Weights of a small transformer language model.
Architecture: RMSNorm before each block, rotary positions, untied embeddings, attention and MLP in parallel.
MLP neurons of a small language model. Each row is named by its layer, matrix (up: input weights; down: output weights) and neuron, and shows model dimensions 192-255. Each number is 50 + 15 x the weight over its row's rms, rounded and kept within 0 to 99.
Before each neuron's rows, "fires on" lists the tokens most often at its 100 highest values on Wikipedia text that the model never trained on. A number after a token or word is its count.

fires on: " g" 18, " G" 16, " dr" 15, " b" 6, " J" 5
L9.up1831:39 59 34 84 45 51 45 66 36 41 32 58 67 64 35 28 36 61 59 78 48 36 49 41 55 37 39 67 87 24 40 41 58 70 09 33 51 28 43 48 49 42 67 39 54 85 30 57 80 33 81 45 50 34 66 67 36 43 75 57 28 62 49 41
L9.down1831:47 43 74 50 56 41 44 72 30 46 34 48 45 65 44 54 48 59 43 58 38 54 81 38 29 52 19 36 53 46 49 50 61 46 59 33 38 84 62 45 45 64 59 66 56 59 58 57 51 56 34 70 43 26 62 44 45 69 62 36 40 44 46 49

fires on: "." 37, "-" 8, "ut" 5, "ov" 4
L8.up1126:70 38 54 47 50 49 23 38 43 34 52 44 43 46 37 37 51 43 49 54 36 50 69 01 53 44 70 47 51 70 39 33 26 56 52 53 78 42 26 34 48 62 38 57 67 74 51 66 44 52 51 14 46 30 44 41 72 62 53 61 44 53 53 34
L8.down1126:51 71 30 51 46 40 61 64 47 62 23 45 41 57 72 47 47 29 39 22 42 62 57 39 46 59 31 49 41 52 50 24 48 32 51 42 40 47 22 40 73 36 63 49 74 37 50 97 61 56 65 35 46 41 48 50 58 49 71 47 42 41 51 56

fires on: " s" 23, " sl" 11, "st" 6, "t" 5, "ep" 4, "it" 4
L9.up1834:42 62 49 35 41 63 22 70 59 45 24 26 79 43 47 57 53 19 30 65 46 57 49 50 60 84 38 45 64 66 53 70 58 40 29 40 29 64 47 63 65 45 36 49 48 71 76 44 43 67 63 36 14 82 58 48 33 53 31 34 41 02 61 53
L9.down1834:73 26 54 70 40 39 60 63 51 88 50 11 74 32 69 58 72 65 48 20 30 37 50 69 56 59 54 79 33 33 43 43 53 67 57 42 50 75 70 61 30 40 56 74 60 59 29 41 56 45 76 50 64 57 37 62 57 54 47 49 46 53 16 51

fires on: " Al" 22, " al" 22, "\n " 22, "al" 7, " |" 6, "Al" 5
L9.up1335:16 40 62 33 21 59 40 36 35 73 20 39 55 59 39 38 29 29 63 48 39 69 52 34 34 46 66 64 38 36 63 54 64 49 43 65 39 65 26 44 47 60 48 50 34 44 33 64 64 63 62 40 52 25 47 49 58 43 58 39 45 19 52 43
L9.down1335:45 63 59 23 62 60 69 49 28 76 43 56 53 78 42 54 31 41 50 67 77 74 50 48 28 53 48 52 76 57 58 58 55 37 35 72 26 40 46 43 70 58 48 44 42 46 71 45 59 45 43 46 62 16 27 65 55 29 57 40 47 37 35 36

fires on: " C" 21, " |" 18, " in" 8, " also" 5, " US" 5
L9.up1829:31 37 46 33 52 51 46 34 41 49 46 48 44 51 75 45 69 50 58 31 40 65 44 55 57 70 65 45 55 38 33 53 71 68 49 53 51 68 50 50 78 47 49 35 40 51 46 49 44 43 59 60 40 35 56 47 49 29 49 32 63 47 57 27
L9.down1829:51 46 63 44 54 42 69 56 42 62 42 37 45 54 32 69 33 45 55 43 55 48 67 42 39 75 68 59 30 55 55 36 49 26 56 27 56 47 52 44 50 59 44 45 41 51 39 52 68 32 39 63 62 58 42 72 67 57 53 61 52 54 35 50

fires on: " r" 22, " re" 20, " Re" 6, "al" 4
L9.up608:09 48 77 45 60 53 20 48 67 65 58 49 37 49 61 41 56 41 46 44 63 49 39 51 42 29 70 43 77 51 52 60 48 30 60 53 53 59 47 52 41 46 51 75 51 30 56 59 45 66 45 40 64 92 73 41 40 79 55 47 38 66 30 56
L9.down608:28 64 31 54 27 22 40 54 67 47 68 49 61 62 65 59 60 03 37 62 45 66 52 58 62 50 79 48 66 47 72 31 64 17 74 49 82 39 61 57 64 31 49 53 54 59 63 43 44 38 68 30 61 40 50 55 37 23 32 62 41 41 46 34

fires on: " Ar" 25, " Ham" 7, "or" 5, " gu" 5, "ri" 4, "u" 4
L9.up304:60 47 66 41 40 50 71 39 54 49 66 64 39 73 63 44 26 35 51 25 61 62 42 26 82 49 61 50 58 39 41 53 58 39 43 45 58 55 66 42 40 45 50 58 48 53 57 53 68 35 29 55 52 24 29 30 65 34 71 56 48 69 44 22
L9.down304:37 59 42 39 43 42 55 73 79 44 64 49 44 50 36 58 43 35 60 59 66 44 57 48 68 39 36 47 51 36 26 37 79 35 33 43 46 83 56 47 62 24 72 51 52 64 24 33 31 75 41 65 67 42 19 27 44 47 78 47 42 43 61 57

fires on: "u" 29, "i" 24, " Li" 5, "a" 5, "ol" 5, "ui" 4
L8.up815:57 49 63 53 55 40 48 61 24 66 34 52 57 44 53 26 57 78 35 60 67 69 59 33 43 45 69 40 47 21 81 54 58 40 62 71 38 95 58 65 37 56 49 49 69 38 58 60 67 60 47 94 46 33 50 24 51 54 65 53 68 64 56 26
L8.down815:48 44 60 30 82 55 59 48 32 26 41 48 47 42 50 41 47 44 74 18 48 54 45 25 40 58 50 34 30 20 73 65 52 27 71 57 41 49 53 45 45 39 70 28 52 74 64 59 66 41 61 63 56 45 60 50 22 53 41 25 68 39 57 28

fires on: " S" 32, "000" 9, "3" 6, "00" 6, " more" 5, "5" 4
L8.up215:45 41 54 62 27 39 62 47 51 33 66 34 51 14 43 36 52 32 44 41 39 19 24 52 48 31 50 61 24 47 14 48 61 50 55 65 60 84 46 56 48 49 57 60 59 31 45 49 53 39 52 67 35 30 28 41 58 46 41 68 63 71 54 27
L8.down215:61 38 40 33 51 55 19 21 54 65 52 35 80 16 39 68 62 49 66 46 47 34 50 60 55 56 63 43 47 43 38 31 50 87 69 43 57 69 00 48 74 33 35 62 44 43 49 73 56 68 51 42 26 62 71 44 50 48 49 36 52 78 42 38

fires on: "-" 16, " gr" 12, " Rel" 9, "l" 6, "if" 5, "av" 4
L8.up1421:65 56 57 31 54 46 56 52 66 82 29 72 65 58 27 15 35 47 50 60 71 52 78 52 48 37 42 70 50 23 37 18 47 57 81 29 61 68 32 46 39 51 56 39 40 23 76 40 52 45 62 48 84 34 63 41 59 59 52 62 41 57 58 47
L8.down1421:71 45 53 49 33 63 39 33 81 65 62 40 64 60 43 63 31 72 56 47 55 53 67 57 56 37 45 44 41 66 46 64 54 38 58 60 77 65 45 29 54 47 61 58 65 51 61 59 27 79 39 45 29 62 39 55 66 54 75 72 50 35 37 64